{"n_kv_head": 4, "head_dim": 64, "vocab_size": 4096, "norm_eps": 1e-05, "positions": "rope", "rope_base": 10000.0, "qk_norm": true, "bias": "none", "parallel_block": false, "init": "uniform", "lr": 0.026, "warmup_steps": 0, "train_tokens": 952600000, "steps": 3634}
MLP neurons of a small language model. Each row is named by its layer, matrix (gate and up: input weights) and neuron, and shows model dimensions 128-255. Each number is 500 + 50 x the weight over its row's rms, rounded and kept within 0 to 999. Numbers have three digits each. A neuron's up and down rows have the sign that makes its largest values positive.
A block is one neuron, or neurons of one layer that tend to fire together. After each block is what it responds to, as a language model described it from the Wikipedia text at the highest values.

L4.gate148:522429535574581501416465410463523563549502523521537486508509356440553487465552496445435578436520550511453487535405562481520629356445465497486517569587546416495579514548505519517454481520571412582456371557486593526477468464511598479508502506466432539502488544449458489472485441508579552489552481381461464479445505606419456516520436464483541463508559529525486568554496507456565526423438
L4.up148:414512622575476570563367464510442608467447496473442537465526436455525573531561439545461495517510564497572499554450476496524556395451517527594495437521451439494583558573493518545484555523459542601515470468498463517476442490508504474484484544491487417448509539456492561522565408465542539419466631422479564499515485496466480482491511505535512470559594483560505524470416478494527447501464
L4.gate287:509514528515447558496565459565532458544520415526507483530607510475461511501459533535483560549475453467490501468488478529477570491463450500577554579464623554579481390420427547506552517681534448393592520485484530408507607490479477475431371452499514498497552463518432561576520551514448462484631474511499482451430453533500549519508485523474540480491458522485594504503447537625511511453465
L4.up287:391599520519450491473496541481649431516445514590501498450521588428487535513584465462511455446467544513454478539480502472529494418561580443551513544464542500458538482445529641388557518494450534527551550495553540467445499553505562486499371579556538565514519519573544398522450494484559473467539474626520441398545483422466555504433464572492524490519411570435533486526453569458499436488523
L4.gate368:527559522475515571523468487433505546517532441492531504493422533415517444554522460433527545518475539606521466555580538497518420481545438539510501519589486500642502417482533466613526569456485480450519404411493503540427533499539461520486529496503487454462428543436467602567584512488515548492449480518468473500505449527496476516466502544572509520654575531509507473480376553540554538536517
L4.up368:461512407564540614442548469478487485511503533544488482553422551580523565488569423465559482474531533516411525514495480459510554461527433441540494516571506457611491474461387532474411428564459511517508521500429464585391491496525491507532585484534548544524512466409489558559531493402570464466538420509539557475432477570524514535570505482540524489481508532540552539462496565540588500574510
L4.gate603:541514565534474499547486613504520533564583475557491526464436495438446470548615481571524560506598538564417544474432522463534587607613543462616466527475481415488434402507457535473407506534507410512502483471470522450506537545459512507458535496579481487563437501484551419466508475546536516589536566461481377528543605417466543445489532479420439555539575556490415522519556584527452499519403
L4.up603:508509536465486485495534559509551487562415479557561467438456545448488537512508402473506604595561530490559425460433488478442549548583564444617535417532504509517466365508548574538413543598543526517463496537532420492445549452571506512518600514542492494518474465438519574497556550530580422485518491471492490536549568396476398452516426549536533518581524533494422465481417505552481466457435
Proper-name opening pieces

L3.gate3:491509481605512533549484528547462507457568514467431515500524565417500513535513385463560573536536528446448532586510560445454571518498509448544553531461459520598562474489465620568533482440545603550548568557526452620475458477435606533554562421540501563470459549523469460556528478574446403531539475449514496522497515473567511486482533441453577530413475519497514417480592523497395386566500
L3.up3:507502557551511496491441473479419505473518452525522572414532409509433491502484532542444516625495530544565559555511524363505504496523486450538488448403553576492440504492396433481521506471497529460507568495490491489412501452598529454479487503465448512541479511419428566503605480475474472560483435496519539491523341461528529594535467480507538539425471557456530536464500502491353398567558
L3.gate8:460453518472588548493548537562539589516518516461517505568479513518561575487523533472448438501494484483525502469561485430560547424615452464521458483464559459597576444467515497455448602462414482452476419531549568574511505487406489489537502568574433541538402485458372559499496548571521494544459511391450586503562451591506527508505517439453437534497546528475505644575532449523475417588573
L3.up8:552516485483499620522471549561392543527545413482487484539526488449515507462509475553514484554522532538521476467439548492494551513577402447378529502500390550544416507594437514564549658526414429444496514514469497379527490559516517537462416613518539514462486500437510490471514582568522498499469582443508453418487531507528453463523509383559457522513478430433475580429538447488517425501490
L3.gate94:552579557490419520511464507542517494421429511484482504441429520441530511442516464486453640481537452522522500600495524519502524513535502555483525505508414513489448478526430586552565500485447481471456534518518468538516438630376529509546553461465514526463482568454461458500546499502495510545502542533530454441422413484458505442555492522494526479511457551487464468482545451474528429512461
L3.up94:488543511564537481498511535528541433543606476560517549565420440463544499474546503426497449452448444512428536492560503522501529542527548514514473535354524569484543521535405594625642512576463451489445361510506638484493513489483480469498409427645488452531444416485530611459568481484552485525453444459536495502439508544493507501541427506455523439487490528506417450519471478450500564457563
L3.gate149:467463505537451496528495581515459423457395508534414467475514497564582475563508446564422517502396467520515571517457541513452503521551541579547464481529437552496444546643544514500575530490533536512489508516479585566523519434478499577519501557447539453437586407592582540526468433422531569531542561504487539468462599460375455579412567506569461420437537505469521457538566517490548470478519
L3.up149:533474372505573505432489561462494506469515499513504569468468516534459539500540521508559495481502458450507503544470408462541502492477468502583444498503531573585485437467569555570604516481434553531537565514480484519593499520591571410498525428423455521564575519562488513438580438579516461531458420500518479478495572464465418503540403413435453474468451618432509482504500524497523530429484
L3.gate190:501499496494493466466517521464665506469528556455477527423417532484455524515556504566503488578501395471474543559487491530453536426505534513503571545489509562530460524444522500459438546476464436461542520587545554554556486493580548531460608509586515485406444485439418475563547468469511515620554577529501483407537409523416482453553381404477488476481547412505634519532529493526459616425550
L3.up190:381388481439501537501495546482463430521463482585537560559471510573578601514458451461482558489463574500479444570491459568430558467518531540539508584511502416484516482528486548518492452575510475513509441532487514477437433480544572532577554458462530496596369512524411534538620515596483590595423460522527476478443490522441522411481565510417433442433430448549497407404496465463528465509472
L3.gate238:539498444462470421535481530537573547540552543427483542514597444520476480616465547510484472375488513507483513545552525472398497455506557396504546488598585496484514500513512597443614457446604569550456465462498519506446477536543586395478515618449577549512485482506501467528599479539566594567524526518426475436466501482469459511487549512620496496523448507482510532511485514521522446518454
L3.up238:446503478506503507506549457560485582482545501454436508483585448596446498433520501465436508441487482479501498562476505505482554466572530472504528465509535484431540572513414567459532472518499561508474485439502452522459512468515567539537524479483578476568508457479462487478570499491469557579620554450455498443474527541424469552511503519646568487440507514379488467444484504584518507535501
L3.gate241:534479515472415540437598456467506570531513556512482479485611497483485520507467468523510522499579449470479548474569466458454543480526509554518448457397520467539488519513466527470426546502512546479413530441450504523548473541549590461434529400427502443456457459554444492532507511445459479483539531562487473457530505493541482562467423487527547528523438539474531513493484569532488478492529
L3.up241:446508454505525468567575429466570424483481435572544446441487471530471517526333423519475502545496370448447528502448438511504549427557499382486416544504512472526512464523528455500543469460456504511487439497446438531586535511489482526532521390573472487529407441398378496485587507562474451483486570516497529495499526520515486565513516524601480512509433515436474468489584499492504512484500
L3.gate258:428482454531497477498572554417376385541562516529503378475610457581507532514504468556496428486509586410582531525533489470513503480561478413605523511451534427507540495492474548523556541502518466454554537518550500545490476504512463472541482553484435475500440509468536526526595376499496519476521440471470575479457520574516460575446571576415502423549463536452497591432525560548587509455467
L3.up258:520504530552530475405577603511453498555483449506459418497530463528515494467519446571508418505529549458576493440516580425508538522471501488543484562439485475522535499457399552491542536527544466417550529514514540534527485518449508486554455494540456431474490472480620463518534360522537476521477494560504565432423511516596494504489552493445490420451374478463499528403525655481588526480542
L3.gate262:520568472444534455479562462515455554393487487578546379538490470536495438583552456518501508543481511504521513466500543524433599545442480568475506528396553503514452566520521543437492531549493641498528517555480575509550589500464573505423574516405377491491563485522616478363507595558494535489542482514490470451516509525520460525476521540509454398367447568487524508505491489529460505449529
L3.up262:556511487435607457477523422398492531452617493599565534532524546539473487530586578462528510501584473509448593511444525556488542468462549561540496574420434528471564463385487555586430400396471462408513482484435514437415486556472496599532490419567460463511538479463393447569451508550431522553553470549542552394527529574473451480493537484605527519389485527425515493437530440435561519481496
L3.gate284:412566481564490506447449533436552446531551461462445538487531455517447480576519475490561518471517488545483419518545526525455493537565476554468501523474549555474430554477489505527486495518497572442416565541459496437440528477583556554489499471452530507510449517527385542541498482532531470486472477545494544422507476501409636578593509470569545483455521539473542447447428511473496465454420
L3.up284:459467462485525476489466570521568492493579516506460471503541538550485548580593473505503627557487528457506462544468537545537457513500448497547577468455475519428480483568504519510504566543517537515584496415502506442521494501509521499470541554568476486528442449503460457559469525592498482517440644510510464468439464555501531544486433508437490590375430468500591531497488556538502516503429
L3.gate291:432456614481495497559472534515533527496504580449421533474502516575504480508556521582532534472599485470512560530450428566450527500493402466531510510590502487405417466457490506548513577506439375609505576445572541463536542543490568528511572494527420485486498487542428578525470461417593493473547486477515424533540499525481473484456550503391432531529487458499511599489492515391453414509514
L3.up291:482511571474583545534499496370540493517417474532509489491474513517422463513430605597564534505505535495446548526473490493452557425573437443543445497534455534454505409493403591481503517480393461461481536463575524452504524488486482498432569483527479480502491458489424577457573564467507511520553503496495521459495514600457497494411523484543533479507490457420499513477499529420435522540498
L3.gate367:453487426490489471514520483569388480421444434424459453536543501530529466425529438536619528459489442458482438443519516560435459479486443517458511441451480489552573422574512510460430549518438475472528539549498426473526486467438502440565519482489543445520562454505494483490502413472567514532444496513464429446508424571435555505564559469450443482583470420582618548473447449464482489545498
L3.up367:444451470541511433426558485455524465505572511517511447515469593529519559552499517470522437551490449590533529449463441533457434470398472536517482532462413617501496472520437490432519537470495580465528461525529439468404580547447442514380472404416496481523539593568535537539425505561489536503503476523590607444496550467490590502495481517578550463450483548539624499492480520512483511531554
L3.gate581:516592536561536583525600551515498434522522461507521559564478397500496507494448444610388558485453499465429492530560562546563532577544539465512479463579519519420475494476455516449504533512531444500557492511443498424493512535489521527470499531477525568538476519586484577482512380497461598488507575501494448450564426552450490534507484535465471550635465541527507587599496454531461440528484
L3.up581:507459532591527554459546541432557508499567447533539437491549479451483542436488487541490478568490539522493487418475550553553517510536609461598471449500457534493489580477433465462468481493538442533456498428525639564458458524438471470595423446471497511426542487508453555482497547488527593495587448425432542529466447523485550518441477588440505450495539515548476492525543583506527493506456
L3.gate637:616490622450462456462580482594506455531439532476545491583556507531498487587596544555525532410560548439548436518377554554483550472494488478513483459551411524475452491491494470541484594481516419513439501532514408505404449530541522593518469506462473462504458485478569493459478563506428446554519465499497483457397464395599555516493430557531456447517419475605537479457595454545532578531525
L3.up637:506505499515392518500496538524508532541406435368396501488464390535470509555559448396483497472439455534470445544500462507428534517532502480492600484497600537538366505499425579492508564525557517442494496505547571512558543499532470521510510491529492456585442540514523518413495556482409520527487437575496448469564452455534386496475488538509458386399511497557481503494523543532456583516539
L3.gate644:499498512465496468379372594515485524510467542549470546643485554504487568506592573509537521493529517537566485550521520406470476470445511457473492475483476506527513474601470530531398465491546506564595504463525560509513499460521517516498568489535491422479542601565521507613531487462556451453517420473451454508459503516491582440496519429517539526603433550486520570561499497557546495527439
L3.up644:481472593501507408481467540542527484521486490544445540498603583524484529460421487460615498494518580452506472314511484509407539432571449492538478547509536472531450395624516495486561424548522503460541578487557447454483539501495466458457539355462500371566475561495525554569468489526482472537431522480503478540560475464499437459556479527405486535528542558501500446503498483446513523523510
L3.gate648:354488546418588541505476566433502484547527530590517495542430517586485493462439482514566555454564533524516386579524569520526482428424464391595464419493494566567500480505546573550576505487354501491512458491450566611459506566494495524499497483535549528528597482556523431517529515587518521472498473490430525480612562452546499479473523473432523472504592567465480564489522432448457496492346
L3.up648:475442532455556443492460474405460484466584503485449494521513534477507539452509421535618576533482447441518420524550519526502586470610510408482601461490414532496505482528537535493475481569427452438543526445530566494458553545507481549487528466489502564489516409557461514497541448505604540544447474477482468410541475549445502485546512437509553514445569536557565435592579462492537526517413
Opening consonant-vowel-r syllables

L6.gate556:584536478518434479553460644446405513658505501466516501557521544577499521619461463649546503558465503510482513555482483476495508474488561478499442452517458466502516562496493478482458503405406557513537494445433478531520507514548440431561485507528556484487487528475541416436556418493489488577450568496482420430510431515491485511481516555404430449491447416514516427583432598424465490563579
L6.up556:540533337467538543495439583479401460494536448472518545505486558521428536562487568645469569540481485618538504583473478501480579454582544529457457484629506444451588600519528535453569552430449510515505469505422388549553505513474404413489522410454532547527562528496522556479523434511529526533477568481502424476512513509451501485526456498469446447502544480583554452530533563424431496501580
Table cell separators

L6.gate465:515576465516529540518511494489511466545619500528470491481417469494506473566540481529529499449522435469487579505492524473446419497559448501477465477527522428547475507511523473498574519574492503486528404519471453487432485468440503488436572476534513449429525545497424535469561541590491520619455545562545460474429589548511495505508518442469446503501500548541417593405419524411600548507495
L6.up465:451478500524520513480442543535544424553486486514558517505461491474517523536504497591548400453455502542554500522384522521583519597524437442440493520497506387494504552504541554463531441540483484487455503516463546490452481498473568475552548511475469526550551547523478538414536600515426550553455451490515576409483491533444523491439465466530381497474397586551514477390361470405481544589498
Word-start fragments "Cor", "Ear"

L3.gate24:480566606474544496489490535569493447593491413580527496441466471497500490429537483489510527577352476467457454449462519481454529441621467466396449480490491477488508457540572512452555466494486563549566548497475653529479492485520466503522519507548450480520446592371402396544537460503566594505504520451528451450439469512381546531526565498400396498416519462547496468560478476488471398512534
L3.up24:537476534495551436527505477487517342521396509506499589468514495584500516541500502487518529505441439463490426559504411448458511543572447492495530529514472563493545435569459487483440529428556529562510400530474518512444599472513481458497515547564440506454511580502572482622546447503490543456479459537418457465434360453533516489518524493418509466491534504547500479565487523476551477522491
L3.gate27:564438474525533498460486542511496566405518503516543555511527596509463423545492597528542582538587468451449527508509507517488511509575575669531492482542458460493521509626444544490552453539396490574503484535506520570420560479508500455511448501391419403492555495515447545524460477514423517469483552455510582531448472589510526481536577572523539441437528395564497549467544480491525449509434
L3.up27:498435437513471464571518413578518489441480445402533532394481614503494422541507614538558474569522535461525394462483541479487496508505538604460497472545515516522482553521475542450490463505520442596599479487510543522400452440531440427517517554461532473529542517548520502528452519481468465497422497530601560520511485447511516400519576537530527477468441421514459527556489486531530473454501
L3.gate42:520612418520513541433531617482522472467491424459522523462509596530537492503576524539456513500482527528547438536403428523467456518478506497486444467526525472535595608523517468520496546490475431491513510484372476540489489495449412537507485482476530518394550508583529496552569461488421463534519577505579576525523518565429494547529549566400449507398520452493591466555551545483523487460573
L3.up42:495556523489568573470495567564598521449482458525522491445512549468464525664479533582489495468561541467456521508459469514464395436522577550564543525583515501539531563552456565529440591608416536473500491485507527519542481504514553479480447461500482410448541562559584414489558465485539493595561511491443491572532551581534479440451484543527475452456596438567453533515494607493391538525400
L3.gate143:541557555498529513495642486557514505539569556410396597478412514440509516556424558488416445519485557539478576462538509486538499486588564537436538576502458450490576512470439564455504499516487531480491445499549424567433440440457563603547486511496459515581511617466508493457458471482448587497502526466523393514530537544405436390494449543464482565537436368480467543499563541426480519543557
L3.up143:480468518414461459573437490645543529546428545367492509506456495441514502521460506466462558459477542517479477514503535546475469551538492473496477504474419465534595424442434478531463525558477505411530491533586524482527505457391475524513508466477474463488486536549512588492444601502496561602485504570436461505470582472449463473394493501509414440463449442459585602535510405493534586640475
L3.gate157:537481460536529474481454497557541506514469465472581544483510603564417453460510479543591604545472517564481412467362515540522577503485535476499521354459552518515533579557496605551468550444443466529516495521446550586417494464503462531516485531456554485512504394556532494547557577505462463457470502499499537464445475553429466566559546501508516444529567473498547470520527403499452470521508
L3.up157:470444481586487451485497490545505485463447456444519541521554548519426462487489550574474660550444504490441573472515449511556470502542517537505517341571528509507527537550446588536412538565465500489464475554487582513480434503491476535524437467457481508501455502519480459416455529417394481510445587482473519473467516476510553500561554540530534421546589436475504473526482425411446540486513
L3.gate187:411478413558511455429492538573477539528456457488528414526515550578459492488439463618553551513419560514527559472480514519507530473491569503410505483590545441591521515466481479569470529480467554542423489459513411535536506571507490513478548527475577423479498503480434487518485471585475542543405471512447450534526435519578488547469503512529458561443540539492526503494507559462530427488533
L3.up187:563543400620509514452510550532472562499582463483505460467563612511478475461439466598588575506420541604467611448516485519514518499441574489513529536573477445442594556540486504477433467450496434452470506433457547493499471486524521527538565566378526479463540483489504429521575494575404513524429534495497507436522513546584402511471552548486468408445501540524497545560579559415429532464482
L3.gate194:508511545489448530499513548396483540585417559483536491486504484418427514415479365524430375457467534525550470517523489522499552477405408463570563565518440496463501510481520486406571511362547438500560484497530454511513496499485436417469542548565536458548546522523505463523547493506413475558511578500579516537550499531424517512495481497517423401513621470547554446534522487472466478498463
L3.up194:583493437475532483553574540488589484514451565513569491471445450470562504536418542586458625472466536530470475511519495519522499551519448430546549459550441534481540509481587464578523556478464470462610492553468487367499492465462399515480550515473391437493450552448485447536532465528398472484444453535524636530526480438386466519361498582547519524472601510504534605443506461486432409511445
L3.gate219:432493518511502412471496483533457458483511474516596496582531559503490641489503485557497639487509522383590523502458559484523481514514537431473483513470504528482578477559529484449513558465554441506507451511493553536536416475526568478580574506476429536469523447458375561499528475549548465566539566448582497470454521489474528536596471518554513522419505513494508458459488468494539449663560
L3.up219:554496472496489444476532488592598483525536480476493479474544484461497527534501431494553530441542583515546423496466654560500490525492525540454554548500458402581467501586514560540565439431396531479459535579450485358520503419539460418517479461450450480492501527565441457560453493580445518559478438490512532577526563464409622509528486435488480458545573387541488492526481413535436476549410
L3.gate295:478502435448454435512471431550603546478538460531401459447410509499528475534518459452431476487427405520565491495417527492461541478529560472361539471490557466492537479453507584504509508498516592588488459436449468522366417502522478594511569455425500449508549627540472465468399464518411552477563530543478519520472510581490435494416519422513556516551484547513486527455584502371515510528509
L3.up295:482536434490500479550460434537525437551453546531504505542503472496506494505500453500573461449594362547476529475374520470497575469489480544532644447484492554471488466561558495494479503450486513500501373462451547663533546491417577462543606499429491551504496515508488470499459441606525421410556521480462525429462526471533502585490475478470489482560499553534439599485485444526526441505522
L3.gate375:446482520491476467526539532500510511499412501610526419460398478469585442531507626435540494523465503490499453393440496509472532535379568484404450394455519495471497519488471526505536590417494516503517449450421437466501566587496580497429517588461597408503527517461468531445479466481528479501528459534428523514502470559472569464467430577507575535521463529513443538547592419568498492468575
L3.up375:429493604469455432544485437552457572427385511511454397542472547554509478466550508543509491473438516462568457427469502497482408536434511444576463463541503534546506489521479523474632541568441524433440484517430466555465396461501458441463558456549469497515618529503490573477541475505516500504518540568389491519510558519583488448543464480536562458479553459384341514523597548499556439528517
L3.gate394:583455511556562491503533447510537475498430539408461493509533491437423550485543511474486553421542474554450468535530445463480465549459521451509465440560531603603484564449592579449522538530522512532479484447508499508494571457429417500493479475466508483538428558459486446505462454521509545512481417472549564494561440486459462491524544561503529407546568540539478635510423451491530489402520
L3.up394:544550425520490497512535401536512515495462442449464467452578512493409474553475556512450579612499440515558534527369553426556464486487478463511466526457497413515392457479472584495503444450483495486472541510433396496521424414540581435480558573526479432464502529424495492537523461501472453501460465510467474497577468536512517483561572533560461417479489465561442624479494539452484472538455
L3.gate489:537463479464450550458443522478488543508655549405477519410523462499420584490393459559497567485503551511518471452467458539538420636570477517515557414479444518522510473546431531487578517518486522511532493494466584458444485504490321494544485505451521466433574509540477504551528532457478407466486449478526516577599458490453555463471467534584466467541548453643558470468485391499451539488510
L3.up489:553484509495487549471403559456377518531577513428493527491437553461464600529427448541469587441443495535456489431404496457567484515533466502498476458502494498444491403502393496511538500454486457508460529381418546465471436492531438419573548484533484438403515528509503487567474523470463364440543486486478509488460502514469665496457533545527555463541508499533502544502488478499419548506518
L3.gate541:580460422496431484423464372424470534522455453554502612511544390512509569558495540503558454531463446505558431452497456451539469572494539437483469423525500473555530558519417470492514539494509492509436460496417545500467409442486450518528529581448546565425476536510515498451449447516548453468516449504539525459530429508563458509448428579463465426447539538472558468518577501455526535504499
L3.up541:442467487573518540571456461535505495488524532491525512451535385397518553568586478525575352578473521539485509515528466564470496623457472408625563487530508537566475587529461466494469487496509517517427493526423513482472548498405504572555540534473491533503533568555515461478483412546605536444539488588501512483528434543438530471546480511582511535500502529423520487486512427415557531543544
L3.gate631:529435558462466424472448511510494570364436510456557514482423479491505480485435490512617525509476400508422516612548591534520591559571400539457503508504580515501533525483507448570460571568405459580518420475421509449508475513493492434488499595596540436516510552474496535447501533536435532549633508532447614424490529533499478475464466475502522383479587474457507500437527583506525531389542
L3.up631:523503504501525477614439460492482559492496517654525518520474620471482545469581539585475507473419471430485472520562683459432491449528428501526576437547417535502525429483455476583515561429545521579478366496508503507526565522495476527612426491459478466436592487491493567452431552489473500499402463493472415498451536479488551462482535438465544519608593517591585495573523603386493497513470
L3.gate639:458536577536385508472554507470490488600594569584608566493451494469473489518464571498404554528478450474436438538518506457542379445528539568546357513553511526494506457514514494498417563468523547515594475527453536510542556416514550543558486513431454542429426521443519568535483472481457522486537478466464413505483630457512529474494541410545536522582397479582485488556505465478585527600426
L3.up639:526508501581527423458486538566460452515447464486476506520564424489513479419504492503584466459475472464435413532484397518406516530577536429530554492503590536409515489427533562495415474515491468475490517557604577519499466461544530404418399486553581442450465441498546440461508603573500518543464560537530378485524518539489526497567465606480400460414588500522478561437425450601498554551533
L3.gate687:521453434526488508545558417477614536527536444458442403467522532511524394483499472551479471532498546465498586551459526536508489464555442538484527425516505472554457484529505533462454469574490620465583499521457457480484519488480506465596520562463447396546485505484409495495536483533494520569492539565591421565509509575482538360423460492521511492426544614513441537483488520497550544465501
L3.up687:407486520514471407491491475573541459537523492619518481499481573531571519575497446548473454515511477485472406455498462469572455539451502479482576506435460497399563540519481520507439516452486471488531460528450559518479500417487466508520506458462423416494566556503519464523618436578558443433405549496495479458546513504553519470557522511431439624542457536388455492515495459508590550544501
Line-start list and table markers

L4.gate39:482494479522517582438482438487452483505496432438489513542486453490517420531457511457477562591446464506487474442455482533507437488545480552534453431565483554497560530508605470470446459501478525450556483573498398382425534507535493419539569540459486394566464469509516493450539490453544531458565540470443397541482459544439557423526515433474515438424503490486435558428443503459572539494509
L4.up39:508519463453516473522490542481497423491398502457433429476500552453558535471489480520431484375489495431414487459429439483480492499513430445496499398467617508505479522524506528503475558593488466524527441459475489549573451518432435483513494495403528500445529475532552433467511412417457510509500539494570404483462458513496543503540510414574399422434569528486497465436413436458541518545481
L4.gate252:513488429562503493530437541512447573476508476530495452532379527519510595529531470554504461489503493526527468523602554438344491464486564509528547484478454434524579526434507477442517405449470456496536501484456494496437445609583458482566570501492465486445520469487497483518498480413469457548505588594514471547491503514496480418521481611455581450554506429477532600549506495558490407485570
L4.up252:538446410540476579541479520520474560557596496455545447485406497491540531491613491503540418482517461602509440592439563463384471557474498513492449401465476571530592503499447506481470509450413500526428519471515529488441466545592448489527548453484546558384487497486452455554515430423470415482509542540501511617508537494516558451422434536541608485505543515466535537506568420534526442478482
L4.gate457:540508520498597509443508516483541548508473499353556590528522575442415456486538440540534519512545509578383540467416554591459482550535515561503500528537501529481559562422496614509507445485447625476499579482474461483481479450510459438579501554488451444501484560515540490490480561454409490556459576546575449534428443518479537517504558573542608460576459419610550453417441436490554463523580
L4.up457:503551412538557509366503528569571554530559481383497522561442475409484457515536501497548497507509451568460453556345446530549501483495489530530462511496497409484478459444516552534538548441490499510502515448399472496412437461541578453510526589483527472537568536560535542453515538517428490522462469510573515495512455585498468415440452611508487439529462473509490472507444544473600503506539
L4.gate559:592506466422553496465584522521580519473492435476482547518592495525446467504590504479495588413448453530540470562513422409565400508456590635491475431412515410473509466464505502439471556465487509457574420549492538563580459518502416627606580453488453466483500564501483409457381581360342583589491493615506474466453564495528501472462465509461510414501489535460478445466561429516524541549425
L4.up559:470456397504575520445541475428519581551550503505565492474574561524528469480471512528457551491487571501436457481510471419508402465555542566495459513457472537363466527510504589490452454420444470521538467439461518526503424510453595517510459551545557551445454487492454450512494463574611599537490493517514400637483462444558575429542592491531533547557585542505438532529519455480494512496494
Infobox list bullets